{"num_hidden_layers": 14, "hidden_size": 320, "num_attention_heads": 10, "num_key_value_heads": 10, "head_dim": 32, "intermediate_size": 832, "vocab_size": 2054, "hidden_act": "swiglu", "norm": "rmsnorm", "norm_place": "pre", "norm_eps": 1e-05, "positions": "rope", "rope_theta": 10000.0, "rope_fraction": 1.0, "qk_norm": false, "attn_scale": 0.177, "bias": "none", "tie_word_embeddings": false, "parallel_block": true, "init": "normal", "init_std_qkv": 0.0342, "init_std_o": 0.0, "init_std_up": 0.0342, "init_std_down": 0.0, "optimizer": "muon_variant", "learning_rate": 0.00153, "lr_mult_down": 3.0, "beta1": 0.95, "lr_head": 0.00843, "warmup_steps": 200, "schedule": "wsd", "decay_fraction": 0.263, "decay_shape": "linear", "final_lr_fraction": 0.0, "batch_tokens": [65536, 131072, 262144], "max_seq_len": 1024, "doc_mask": true, "train_tokens": 664800000, "max_steps": 4860, "dataset": "wikipedia_en"}
MLP neurons of a small language model. Each row is named by its layer, matrix (gate and up: input weights) and neuron, and shows model dimensions 48-143. Each number is 128 + 32 x the weight over its row's rms, rounded and kept within 0 to 255. A neuron's up and down rows have the sign that makes its largest values positive.
After each neuron's rows, "fires after" lists the tokens most often just before its 100 highest values on Wikipedia text that the model never trained on.

L4.gate573 [116 205 136 109 113 169 141 102 103 105 140 129 131 103 102 142 156 127 186 165 178 139 187 115 138  92 188 140  57 108  57 124 116 137 124 100 142  90 110  96 157  88  75 185 161 172 172 105 101 159 155 136 137 125  80 155 125 127 121 178 140  99 127 102 112 155 110  90 147 144 107 125 125 171 142 154  90  61 113 127 108  87 127 148  82 162 195 151 102 108  86 102 112 169 133 201]
L4.up573 [140 176 161  80  96 148 160 139 129  79  85 120 145 125 182 173  81 155 139  68  94 154 105 155 153 115 174 172 153 105 174  79 114 129  91 129  75 118 133  71  91 125  96 137  97 119 146 125 137 126 138 122  39 107 134 139  73  94 144  95 155 191 193 152 141 100 145 139 182 104 169 165 133 138 139 125 102 168 146 102 109  96 132 184 157 176 201 167 129 121 126 120  87 152 120 162]
fires after: " W", " S", " ass", " F", " Ass"

L5.gate212 [169 145 158 130 141 143  54 104 157 116  95  96 110  89 159 106 153 173 158 139 126 125 134 112 114 149 162 147 129 120 145 139  75 132  69 137 186 133  93 131  69 150  85  56 170  92 111 165 135 121 144 154 123 190 177 118  79  63 134 136 108 155  44 102 183 118 109 112 151 186 144 124 127 127  74  97 170 162  91 146  98  91 109 125 131  94 110 128 119 135 159 127  96 161 147 108]
L5.up212 [133 124 126  82 139 115  88 140 129 187 186 134 113 118 122 129 155 196 146  98  67 140 118 115 127 154 122 160  91 128  96 121 107  98  96 107 172 195 110  72 130 166 124 130 136 197 171 188 128 104 124 100  78 125 119 108 146  68 145 146 134  94 130 192  67 147 111 139 117 160 117  60 108  61  76 123 121 110 114 160 146 155 132 121 134  81 134  71 145  89 167  94 112 182 143 137]
fires after: " w", " W", "W", "w"

L4.gate151 [135  93 110 122  92 171 174  91 155 109 131 115 122 182  89 136  80 143  62 166 137 165 116 128  91 164 136 166 152 112 114 130 122 106 156  58 160 150  69 111 167 150 103 112 178 112 173 134  90 144 131 126 129 156 122 133 132 133 102 173 148  94 103 129 124 148 189 127 103 160  82 146  98 222 117 113 141 121  95 149 105 136 164 159  90 104 133 152 104 182 130 154 119 108  53 134]
L4.up151 [159  48 169 125 154 205 162  29  76 152 100 130 145 185 165 133 115 127  74 182 119  69 135 115 171 147 133 147 145 121 140 115 117  79 163 153 157 132  80 130 201 187 188 182 123 131 178  94 110 156 129 122 141 122  67 116 122  99 171  55 130 116 183  65  60 128 101 121 130 155 126 188 106 127  99 170 122 155 138 167  94 112 111 108 179 127 148 126 107 132  83 138 150 153 122 182]
fires after: " t", " cont", " l", " T", " ent", " int"

L5.gate88 [113 109 157 118 138 124  94 130 162  84 158  55 123 150 120 124 143  95 133 167 168 158  83  95 104 109 151 126 114  52  79 129 147 126  97 185 174  67  95 126 104  68 168 117  78 110 106  53 118  84 118 105 226 130 103 120  85 151 173 172 195 132 133 153 180 155 164  86 102 138 148 120 124  86 180 103 149 151  68  82 106 131 138 128 171 146 129 129 128 162  96 164 112  72 157 150]
L5.up88 [148 132 152  79 123 133 130 172 168 160 150 167  62 135 170 115 133 148 150 128 110  50 118  38 117 127 194  89 129 153 149 109 118  98 126 171 129 109 140 150 136  92  93 143  42 160 116 118 179  78 146  75  91 118 143  40 119 102 152 175 195 125 136 120  77 133 119 157 127 130 149 138 105 156 148 153  57 120 110 118  84 146 117 160  84  77 141 124 103 157 113  87  94 112 143 196]
fires after: " R", " F", " M", " w", " m"

L3.gate744 [104 130 135 120 120 130  50 118  33 136 195 141 158  30 140 108 150 116 166 134  91  93 123 191 124 146  95 215 177  90 137  66  97 106 143 109  96 177 165 104 121 174 138 115 130 128  95  98 176 120  99 142 141  91 131 177 119 141  82 106 145 104  44  98 112 170 146  98 149 121 117  78  88 138 133 144 148 136 176  88 182 142  92 121 152  88 146 136 149 165 123 134 130  50 156 173]
L3.up744 [135 146 141 141 109 177  81 112  84 103 135 132 116 124 163  60 105 131 138 143  94 120 118  95 106 152 248 134  88 142 141  97 116 183 115  91 158  88 181 164 113  87  79  87 109 108 174  95 101  95  82 148 155 137 129  64 150  98 103 166  79 164 137  72 114 112 105  57 112 161 181 131 162  93 122  97 144 136  94  91 159  60 114 123  79 121 135 140 158  96 136 173 117  66 148 168]
fires after: " w", " W", "s", " pl", " e", " O"

L3.gate476 [150  92 155 127 112 163 139 135 153  81 126 129  68 160 149 132  95  78 100 178 114  83 151 160 115 179 143 126 139 140 123  44 169 102 114  93 158 148 137 141  81 150 103 139  79 169 135  56  74 116 117 159 175 159  69 133 111 116 160 135  86 115 108 103  99 151 114  99 123 157 165 116 185 186 107 128 131 143 144  70 212  57 106 152 140 196 118 149  87  93 117 117  91 185 160  90]
L3.up476 [149 134  99 107 135 155 120  79 126 120 143 149  71 133 170 127 120 164 104 144 150  67 104 120 112  84  58 137 114  94 136 142 156 102 202  97 121 155 147  77 116 142  82 163 201 159 140 119 137 120 130 142 184  80 117 131 104 113 183 163 127 156  73 114 180 144  95  77 169 186 145 110 126 173  91 108 131  95 122 120  92 162 187 110 117 190 103  88 109 170 127 144 127 152 101 124]
fires after: " pl", " ch", " B", " c", " b", " sl"

L5.gate469 [127  65 148  71 186 102 115 145 113 170 168 137 138 169 134 145  92  76 162 106 114  81 119  88 108 158 173 119  53 130 127  75  85 132 119 186 129 156 121 110  81  72  98  85 221 111 137 120 180 148 168  94 150 111 169 123  95  84 127 104  94 135 114  98 100 130 141 107 145  97 133 136 144 135 101  55 149 131 103 113 126 102 135 102 123  75 105 103 147 217 189 181 118 124 152 112]
L5.up469 [138  60 154 159 137 117 188  59  82 118 169 140 102 144  95 122 120 116 145 141 178 153 203 139 187 133  67 114 124 170  61 145 158  82 150 173 146 112  89  65 130 114 153 137 141 165 119 178 166  96 156 176 111  51 114 161 141 120 198 106 105 136 101  97 137 188 151 135 129 106 113 125 166 176 116 160 165 147 101 176 118 143 135 132 157 116 176 129 100 108 123 134  98  79 105 110]
fires after: " D", " d", " W", "-", " w"

L2.gate395 [ 93 116 163 144 149  81 148 167 177 108 106 115 194  92 135 130 157 164 108 135 107  85 104  92 120  98 135 156 150 146 161  73  58 165 120 112 154  98 138 173 133 129 162  88  73 134 115 124 141 133 164 137 129 150 127 110 115  90 110 146 139 169 128 151 176 150 136 204 152  86 124 142 154 116 167 169 209 109 122  89 124  94 156 123 106  67 173 128  90 119 171 153 206 158 217  97]
L2.up395 [131 113 199 135 124 145 146  99 112  88 133 153 182 145 119 167 107 160  91 146  82  49  93  94 119  85 171 121 114 134 137  51 125 132 147 142 138 112 128 157 149 104  92 102 157  73 149 144 132 115 100 101 163 203  79 109  96  99 126 148 126 124 151  82 161 107 127 111 204 184 127 110 176  91 153 147 172  88  91  95 153 111 168 140 140  97 132 107 138  92 136 114 151 174 124 140]
fires after: " R", " r", " s", " S"

L3.gate608 [139 150 188 123 186 138 158 152 141  81 142 109 147 115 155 173 144 102 158 126 161 108 117  64 110 198 162 132  84 116 129 131  95 124 103 171 136 111 132  93 115 127 100 133 126 106 163 128  94  91 150 146 233 160 110 124 165 171 118  86 130 108 152 142 121 143 138 170  88 147 118 120 118  96 154 185 153 125  81 104 105 172 135 155 120  88  69 173 108  76 128 134 101 108 126 104]
L3.up608 [152 128 193 154 146 177 148 161 143 140  58 120 144 176 146 125  98 146 109 110  87 108 126  65 159 123 181 102  85 107 139  59  96 140  96 154 165 114 151 102 149 176 202 121 115  95 157 185 105 132 135  65 122 150 201 146 120 121 174 134 151 148 108 146 116 178 195 115 115 155 139 158 111  43 169 126 139  91 113 140  62 120  96 126 108  73 145 139 156  97 149  63 188  97 109 182]
fires after: " f", " st", "u", "ib"

L2.gate568 [175 126 157 169 158 115 126  96  98 141 140 116 152  79 146 140 116 108  74 158 160 125 135 157 108  85 152 143 153 161 146  87 122 152 124 144 148 139 163 107 116 114 141 154  61 105 108 141 157 165 117 110 111 147 137 106  70 110 143  80 160 157  95 123 219 147 105 152 111 151  59 123 175 104 119 119 151 104  91  75  85 146  83 125 142 135  75  82 133 127 101 169  95  77 171 116]
L2.up568 [169 106 157 173 190 164 104  82 141 110 115 168 202  66 151 120 107  89 161 120 118 131 166 109 111 104 105 190 158 197 137  97 143 137 155 131 150 108 132  63 115 145 118  98 103 104 166 159 169 104 148 129 154 164 104 131 162  96 131  91 135 122 145  61 198 126 102 146 127 156  75 159 200 138 149 119 122 133  39 166 120  83 140 115 151 118  73  84 123 156 156 154 124 106 133 150]
fires after: " S", "augh", " s", "S", "ep", "ol"

L2.gate131 [135 111 178 139 132 128 111  95 171 119 127  99  78 155 124 174 185 128 120 146 162  63 139 112  90 137 122 118 168 114 152  94 146 139 120 138 123 147  88 129 129 105 170 142 146 145 133 113 134 155 109 145 183 147 120 145 107 106 155 160 106 150 169  92 177 133 144 129 131 108 108  81 132 201  69 127  88 102 120 124 119 126 113 110 127 141  58  39  96 128 139 183  98 150 120 109]
L2.up131 [130 143 143 161  54 119 190 141 138 152 115 121  56 109 135 138 114 131 118 129 133  89 140 171  92 117 166 138  88 101 104 107 141 143 201 142 157 125 108 148 140  83 165 197 139 138 159 108 152 118 148 141 190 127  51 238 161 140 109 152 129  75 148 104  97 163 129  87  73 125 134  69 161 171 160 153 114  61  73  96 103  68 112 119 115 158 124 125 140 127  97  79 132 187 121 168]
fires after: " B", " K", " b", " V", " D"

L4.gate589 [217  70 175 172  70 132 110 122 151 121 130 107 128 133 143 152 154  98 177 148 137 131 110 132 118 132 183  95 135  56 125 130  86 139  97 102 180 121 114 140 123 109 132 193  80 126 101 100 119 122 119 117 188 104 148 140 134 133 143 137 114 143  57  76  94 157 134 208  84 135 129 129 111 181 170 132 133 104  70 118 180 101 154 141 131  96  95  90 165 120 117 157 136 110 105  76]
L4.up589 [106 140 136 183  89 133  81 166 131 170 117 186 149 119  81 147 150  94 134 156 145 124  95 102 140  76 164 136 137 134 190 154 155 136 107 122 183 120 148 196  94 103 117 139 120 104 139 120 114 178 163 165 122 155 149 116 130  87 170 123 173 145  97 110  75 110 104  92 112 130 135 141  91  96  93 107 124  59 122 137 104 130  84  79 172 112 157  68 122  93 114  90 122  92 131 164]
fires after: " w", " M", " p", " t", " m", " B"

L2.gate665 [167 141  85 132 101 146 133 151 112 105 164 134 175 192 138 169 135 114  95 106  83  71 158 137  89 140  64 105 147 166 166 163 167 125 126 148 120 172 123 115 101 168 181 121 123 127 137 119 186 125 114 140 176 156 167 113  92 152 104 128 165 115 102 169  73 134 133  95 106 182 167 142 189 154  60 148 143 125 114 109 222 129 127 138 105 110 198 175 139 192 155 171 140  95 181 125]
L2.up665 [ 90  62  71 144 134 109 143  51 114 143 184 124 104 190 119 153 164 119  92 127 116 138 139 163 153  79 115 135 111 123 111  85 128 109 112 166 125 100  74 101 102 138 191 108 130 139 126 151 111 134 116 164 134 167 146 165 131 204 167 170  97  90 112 161 121 119 137 116 134 149 139  88 197 162 104 107  81 163 173 110 147  78 152 149 131 166 155 151 183  95 130  78 137 167 148 153]
fires after: " T", "T", "yl", "and", "o", "ou"

L2.gate725 [167 164 135 137 120 193 129  82 128 111 142 133  35 129 150 102 129 126  78 139  88 119 139 185  98 143 185  54 138 128 164 139  86 139 131  83 153 149 130 206 159 126  72 130 183 127 112 121 187  85 127 125 117 191 167 131 139  93  87 158 125 159  65 134 148 190 134 107 180  68 178 119  86 185 104 113  99 170 182 152 131 140 111 129  55 108 161 108 103 113 112  82 205 156 179  91]
L2.up725 [130 118 166 166 114 144  84 138 114 112 154 187 106 135 122 136  74 106 132 102 127 149 121 128 149  44 187 124 162 104  79 105 105 127 100 100 122 144  88 108 143  90  83 112 165 159 183 147 109 153 132  82  66 155 154 146 177 139 111 146 154  62  93 111  97 138 133 166  60 165 138 141 130 161 129 149 169 140 159 125 109  71  84  47 135 146 173 144 116 121 169 141 148 137 140 141]
fires after: " w", " W", "w", " N", "W"

L2.gate449 [104 162  98  90 146  73 100 131 100 112 120 147  27  87 132  51 112  95 141 126 123 113 155  38 152 157 159 155 142 125 130 137 149 136  77 145 159 150  64 113  90 143  82  69 182 152 119 175 172 121 125 145  86 165 161 142 106  84 140 137 111  83 129 106 123  90  85 129 169 136 134 168 142 172 152 140  88 180 131 179 119 132  97  69 102  87 109 113 145 134 143 129 156 134 117 141]
L2.up449 [126 111 142 155 109  81 104 110 152 131 219 146 143 114 169 176 161 152 125 168  89 124 113 155 143 167 228 131  99  74 150 129 196 145 129 101 117  36 132 142  90 116 145 181 133  90 133  90  61 114 137 117 125  88 106 139 127  97 145 139 147 125 189 187 132 222 113  99 114 146 112  46  83 132 169 133 119 173 150  75 110  71 167 125  95 175 111 131 111 109 129 108 127 131 144  89]
fires after: " w", "w", " W", "W", "ood"

L2.gate685 [110 120 150 189  67  93 137 162 167  37 106 142 136 141 130 110  96 161 116 147 187 103 147 103  60 168 156  69 210 130 145 152 176 124 118 123  82  81 116  74  98 144  87 130 180 135 140 124 179 155 111 119 102 101 127 122 152 102 108 149 177 151 110 107 160 139  89  87  87 128 166 148  86 121 119 220 111 115 171 134 136  79 106  81 146 119 176 134 109 107  54 153 132  99 134 115]
L2.up685 [160 175 148 163 116 132 162 106 167  83 110 147 113 148 174 103 108 135 116 172 149  98 124 185 115 132 154  93 143 161 131 151 105  83 135 171 137 145 119 116 158 128 126 127 129 209 155 107 149  97 106 120 185 108 142 161 118 129 171 167 189  73 137 170 173 147 171 123  88 141 115 164 152 196 172 132  86  85 139 123 142  62 115 157 130  88  96 140 114  97 119 143  74  99  88  65]
fires after: " D", " d", " im", "am", "ip", "est"

L2.gate443 [156  86 129 176  82 196  77  65  87  86 118 165 179 116 143 129 122 163 169 114 186 123 173 128 132 200 110 132 148 124  74  91  96 105 115 102  98 116 109 120 127 130  66 141 193 139 120  91 111 113  89 143 172  98 132 110 228 113 156 149 107  98  80 115 103 164 117 121 140  89 193 118  98 133  76 166 132  94  83  84 149 169 139 114 115 110 131 131 150  81 132 125 232 112 156 169]
L2.up443 [135 178 135 102 112 122 121 137  64 114  87 128 151 118 116 122 173 153 114 101 204  96 137 116 115  98 147 102 129 138 157 148 123 172 120 155 170 132 109 183 118 136 103  97 173  98 120 158 132 129  94 143 165 130 168  81 116 100 188 134 175 149 166  93 120 160 133  79  77 159 140 162 103 137 162  79 151 154 142 177 115 124 172 134  84 122  91 160 139 123 175 167 170  96 111 135]
fires after: " w", " st", "ig", " sl", " pl", "iv"

L2.gate753 [100  77 117 100  97 153 155 119  97 142 101 158 141 146 120 131 103 144 133 106 170  53 152 109  61 142 142  72 110 133 141 135 163 128 116 137 139 129 103 123  87 126 173 191 147  92 119  93 133 186 157 194 143 149 109 117 178 103 149 166 118 110 101 178  84 145  79 177 121 128 169 127  93 161 116  77 135 133 141 154 194  78 100 127 175 155 121 127 157 149 156 116 134 156 171 150]
L2.up753 [107  95 142 113 126 178 129 170 172 120 105 117  58 153 157 105 105 168 146 159 131 165 162 113 150 144 147 148 177  92 151 126 165  85 120 125 146 139 174 182 159 154  82 157 112 183 134 106 127 141 156 135 176 113 124 162 100  99 150 151 158 161 159 166 100  65  86 126 137 140 188 106 110  91  94 139 118  94 123 150 121 148 173 119 146 155 112 169 193  80 157  69 151 175 116 134]
fires after: " B", " H", " b", " St", " st", "B"

L5.gate636 [117 103 136 137 164 117 118 158 179 150 101 115 126 159 126 134 125 126  96 177 117 135  75  87 135 214 112 178 185 149 175  93  84 160 124 110 126 112 123 115 130 186  89 182  65 150 154 102 145 116 108  71 153  33 118  69 174 168 146 161 137 172 111 109 121 122 123 100 122 170 201 132 168 178 178 163 147 136 181 134 163  64  87  63 142  70 115 142 121 142 116 160 148 131 121 193]
L5.up636 [119 144 140 149 119 186 146 137 129 133 158 127 116 125 105 121  99 150 114 139 140 155 148 136 125  86 220 125 104 164 112 149 139  68 130 137 130  87 136 154 112  83 129 121 108 141 136  92 158 151 143 184 181 121 102 130 133 152 136 143  85 115 162 121  46  85 123 105 101 162  91  85 113 166  98 127 134  95 105 114 190 132 150 138 181 125 154  83 129 124 172  79 163 124 126 144]
fires after: " C", " M", " B", "L", " F", " U"

L5.gate500 [128 126 109 147 104 202 131 136 154 149 103 103 150 136  79 158 104 152 125 168  85  89 147 139 142 100  94 130 154 131 103 115 123 162 129 146  60 158 139 110 102  80  69 137  89 115 166 146 142 145  96 123 121 110 174 103  96  89  85 138 106 147 120 113  74 106  76 121  76 115 154 155 119 103 127 200 122  86 143 136 160 173 167 153 137 126  67 169  65 156 112 154  89 162 104 112]
L5.up500 [145 158 145 134 117 125 105 143  52 134 152 112 147 105 134 146 110  72  57 173 217 108 109 131  90 173 106 153 142 100 142 120 124 131 108 120 138 109 176 127 113 105 120 155 140 136 156 135  97 161 149 115  54 107 107 157 139 116 109 135 158 126  96  75  66 121 124  95 113 130 211 148 141 124 130 145 116  87 203 103 129  82 139  74 120 202  48  85 108  99  91 132 151  88 165 174]
fires after: "p", " P", " Port", "it", "et", " p"

L7.gate726 [177  62 163 132 163  98 170 166 139 123 113  38 134  85 155 130 156 141 119 148 162 157 143  73 118 145 112  83 170  61  92 105 200 131  75 130 159 111  78  90  64 105  98 162  77 115 122  77 143 127  76 102 118 135  34 109  99 200 121  99  37 141 128 147 155 112 153 151 138  86 177  80 208 128  99 149 128 211 115 142 164 123 109  98 165 143 153 151 110 105 104 152  94 166  97 105]
L7.up726 [143 121 136 127  92 138 138 126 144 205 151  99 174 124  42 101 109 167 118 152 122 104 173 116 129 152 165  81 110 191 100 111 123 119  94  69 159 118 113  89 117 143 104 121 130 109 136 154 201 222  49 124 120 120 169  98 112 142 125 156  63  85 131 145 163  97 108 148  71 147 146  88 146  96 151 171 114 136 115 137  82  60 108 146 139 127 159 122 137 136 124 165 121 125 108 120]
fires after: "\n", " v", "==\n"

L7.gate728 [110 161  59 114 127  81 148 121 136 131 132 176  68  98 118 141 133 127 124 193 176 131 144 121 104 112 163 116 102  41 116 132 123 113 133 152 140 105 132 139  87  97 101 160 114 147 141 100 108  88 136 160 126 197  68 182  79  83 108 137 180 128 142 126  93 134  96 110 156 128  81 130 144 155 180 143 131 234  54 100 153 164 165 138 184  76 116 117 133 132 107 114 151 149  90  98]
L7.up728 [183 130 142 148 156 126 151 126 163  89  80 104 101 145  97 171 108 148 162  90 116 113 117 105 140 132 144 107 150 139 146 132 112 139  56  80 177 145 111 158 108 104 137  92  74 112 129 211 114 161 145 125 101 107 200 119  78 101 101 122 100  88 158 139 172 187 146 100  69 150 144 138 120 123 183 143 125  90 140 170 120  92 115 194 121 181 122 225 131 111 146 125 138 125 134 145]
fires after: " f", " F", "f"

L2.gate452 [124 106  87 138 112  84 124 143 126 130 132 174 131 154 128 183 130 160 162 193 134 123 121 153 110 106  99 140 143 105 167 170 153  82 126 173 148 111 183 189 136  92 109 107 170 118 124 101 159 133 108  98  62 147 186  92 159 151 201 149 148 110 115 127 179 106 153 149 125 105 155 116  69 132 130 129 176 125 130 151 187 166 116  78 152 172 134 117  98 119 121 176 111  95 154 117]
L2.up452 [122 163 170 116 129  93 156  76 143 144 131 142 140 137  99  90 121 133 173 129 105 121 123 162 104 122 141 109 128 152 121 149 106 124 111 146  53 172 141 140 123 126 153 201  81  84 117  78 192 168 150 109 114 110 138  73 117 165 151  86 167 155 193 144  44 127 138  73 113  75 156 119 171  79  74  81  83 115 100 129  81 109 113 126 145 118  70 125 131  85 106 104 115 115 135 147]
fires after: " M", " m", "us", "M", " O", "it"

L2.gate683 [128 127 146 145 129  91 111  88 114 123 147  99 143  65 172 161 116 128 109 162 143 124 101 134 106 119 116 205 107  80 126 160  78  95  90 130 138 135 157 131 146 169 154 136 162 142 138 121 160  98  79  94  90 128  93 142 108  79 188  90 137 107 121 163 123 152 122  53 152 111 121 132 131 137 240  80  95 166 129 135  94 167 123 125 177  62 101 165 134 147  57 168 180 117 119 166]
L2.up683 [ 74 117  50 117 100 110 152 150 129  93 118 109 141 114 120 168 146 175 189 127  84 108 119 119  88 176 135 136  69 155 118 135  73 144 135 127 101 160 133  85 115 104 174 124 116 158 100 125 130 186 152 118 123 117 158 140 104 126 139 119 118 140  94 172 129 108 146  88  75 142  97  80 142 129 155  73 136  76  76 118 130 109 145 162 132 163  93 201 127 110 160 178 128 144  79 150]
fires after: " f", "ot", " ag", "ac", "av", " profess"

L4.gate238 [110  11 140 104  98 122  70 109 120 111 158 141 138 125 205 135 108 103 139 130 190 113 201  79  85 121 191 109 163 155 168 104 119  85 163 153 123 120 122 128 158  87 107  69 159 147 127 122 154 161 114 139 114 141 146 148 130 124 100 130 117 192  94  88 124 125 153  90  96  86 188  79 135 164  97 117 161 126  92 100 182 113 119 137 186 141 212 120 126 166 115 169 142 105 152 133]
L4.up238 [147 121 112 159 127 153 146 129  87 112 151  97 103 124 145 136 111 184 141 187 136 133 194  85 172  94 145 114 188  78 141  95 131 158  97  83  60 104 114 147 163 112 115 115 132 141 193 133 112 173  36 135 114 106 102 183  81 139 181 184  89  88 114 106 111 194 116 119 183 176  97 134 145 171 166 106 143 127 179 161 102  86 108 149 168  94 130 125  77 159 113 138 118  35 103 116]
fires after: " D", " d", " L", " P", " E", " S"

L4.gate251 [103  78 141 123 105 124 124 163 147 140 192 131 115 126  80 130 122 149  89 183 225  81 158  99 103  94  53  70 179 120  80 108 122 131 119 141  96 129 104 108  83 138 116 118  99 102 122 114 143  98 119 126 104  59  93 136 103 164 168 132 146 114 135 111  98 152  99  94 118 113 156 100 142 111 136 122 166 119 133 121 121 138  82  64 139 163 157 102 144  71 112 152 132  89 147 149]
L4.up251 [ 45  99 125 117 141 157 129 131 112  93 113 171  66 164  85  95 124 112 201 103 122 154 130 121 124 157 139  77 120 145 140 160 123 177  90 133  27 152  91  87 111 141  82 137 124 133 136 134 137 118 107 130 173 166 185 123 138 192 131  89 141 137 101 142 139 136 166  81  99 135 124  49  94  94 107  85 128 150 101 147  94 145 120 174 127 138 153 129 126  94 126  56  99  94 164 158]
fires after: " V", " E", "E", " M", " m", " H"

L5.gate405 [101  79 122  94 117 143 129 202 108 117 132 129 179 168 187 121  92 124 153 151 127 118 109 145 103 131 129 130 133 100 137 158 110  93 138 177  95 136 141 161 148  75 123 111 132 142 149 114 121  93 111 119  49 154 128 143  84 155 148 115 170 107 122 152  94  82  90 163 127  75 163 134 104 107 116 148 114 139 104 119 133 159  84 112 104 149 143  97 163 124 136 179 118  97 184 152]
L5.up405 [112 178 172 188  59  93 108  68 196 130 100 114 103 107 160 164 152 132 141 137 140 125 104 176 123 147 138 181 117 170  92 136  82  92 119  98 113 155  82 161 139 113 208 120 139 149 195 175  95 149 128 137 130 108 105 170 114 140 136  89 153  61 178 130 126 142  98 193 113  51 169 109  81 194 133 137 124 109 139 124 154 186 166 159 136 143 144 140 157  75 108 127 129 136 155 141]
fires after: "em", "est", " V", " M", " m", "ict"

L2.gate297 [110 148  78 101 177 173 170 166 116 104 155  95 125 128 119 111 171 113  98 169  88  56 120  94  94 133 130  97 110 142  96 110 112  88 121 128 180 149 135 123 117 112 138 152 167 143 140 131 145 121 100 106 116 119 184 144 122 135  91  85 148 156 165  92 134 149 162  83 134 123 108 148 125 159 152 141 146 132  61 123  56 162 149 189  97 180 182 163 101 133 120  84 150 124 124 130]
L2.up297 [153 153 134 208 149 142 187 152 117 118 103 152 117 164  67 143 158 147 106 148 121  87 142 110 102  97 149 172 117 141 100 117 134 123 170 130  89 147 119 176 167 139 145 149 162 111 172 129 166 171 153 104 192 116 135 132 152 146 114 127 203 124 159  39  99 107 165 139  62 156 102 154 128 140 108 148 106 128  81 154 140 154 165 134 110 125 141 120 147 156  68  65 130 112 107 144]
fires after: " d", " t", " D", "am", " T", "ie"

L2.gate766 [168 173 112 164 126 127  89  71 152  70 153 103 110 202 132 109 163  98 126 127 129 116 195 157 109 169 139  97 155 106 172 160 102 155 142 105 118 149  90 130 142 145 144 187 136 121 151  76  95 125 138 147 146 158 106 148 131 158 165 115 170 117 115 133 134 172 144 146 162 130 136 103 127 150 148 158  95 165 131 140 134 145  97 110  89 145 154  92 107 146 124  94  92 130 128 117]
L2.up766 [161 161  59 156 132 163  96  85 131  89 157  44  58 164 131  94 116 138 149 164 110 121 165 164 155 147 106 159 143 119 161 105 112  75 135 122 102 147  76  80 112 136 138 146 163 158 161  68 131 127 128 165 140 183 144 228 138  92 156 186 130 100 155 178 154 137 112 173  99 169 169  81 221 184 100 167  96 102 117 168 126 165 143 146 144 121 137 104 135  93 142  86 102 146 125  93]
fires after: " B", " T", "w", " t", "T"

L3.gate675 [156  84 146 111 123 148 125 118 218 104 149 103 170 110  77 124  98 114 154 163 119 195 147 132 131 153 166 155 151 130  70  96 145 145  87  64 132 125 124 135  99 124 141 150  94  54 129 112 171  79 118 132 159 131  76 105 102 165 187 110 130 140 109 147  86 183 149 148 134 180 130 185  93  79  74  79  96 195  91 155 117 154 124  47 176  78 160 100  54 145 148 187 128 173 164  87]
L3.up675 [148 158  64 162 129  91 109 153 154 128 186 163 168 136 110 124 117 157 163 114 151 206 161 115 108 114 178 124 150 110 119 149 139 124 114 110 126 155  78 168  98 175 183 112 134  60 131 101 150  68 146 151 136 147 103 133 132  81 122 170 207 203  93 157 134 114 142 154 129 124 129 163  96  62 134 102 201 135 131 155  98 134 152  80 103 120 148  72  82 141 138 109  88 166 172 121]
fires after: " b", " m", " to", " t", "b", "i"

L4.gate610 [162 111 135  97 126 159 118 134 164 159 149  74 105 151 117 139 140 126 113 139 136 104  78 118  80 169 165 107 135 114  64 116 149 136 114 129 140 169 133 151 137  84 187 107 104 131 128 153  83 128 115 134 172 116  84 152 191 153 125  50 113 125  61 152 114 187 138 134 110 197 138 131 137 168 109 163 150  69 134  50 133 102 155 147 132 166 189  95 139  59 145 121 119 167 119  95]
L4.up610 [149 114 135 151 143 130 119 152  74 139 110 123 196  86  75 120 105 130 160 190 104 141  96  97  86 158 138 166 123 124 161  67 122 185 137 137 146 183 168 125 158 122 111 117 132  95 123 147  91  98 183 114 102 177 117 132 171 136 124 107  74  99 145 106 107 167 152 115 122 142 183 150 169  66 166 157 131 158 129 121 165 103 131  98 114  78 148 118 137  82 143 224 145 117 123 118]
fires after: " L", " ch", " Ch", " n", " l"

L4.gate595 [ 93 139 130 134 132 164 121 148 162 176 126 110 129 152  65 147  94 120 102 149 161 134 145 118 122 167 169  91 110 113 130 107 157 103 116 149 166 121 129 118 168 141 136  97  89 135 107  56 188 120 134  50 128  90  70 128 139  62 141 111 110 172 157 118 121 137 144 165 177  81 164 181 142 156 156 116  94 176 118 130 131 142  72 172  82 140 134 149 135  67 149 153 111 149 149 103]
L4.up595 [108 148  68 167 151 149 144 155 141  97 130 141  75  81  96 131  66 119 172 120 152  65  68 132 126 136 111 140 108 143  76 165 125 159 174 120 125 134  95 145 114 173 119 130 124 123 136 126 128 124 115  89 165  94 113 179  88 101 126 116 140  83 116 126 121 131 149 130 128 214 103 116  88  99 138 105 123 114 105  48  61 138 112 120 136 148 236 130 101 139  74 186  89 115 145 149]
fires after: " B", " t", "B", " b", " de"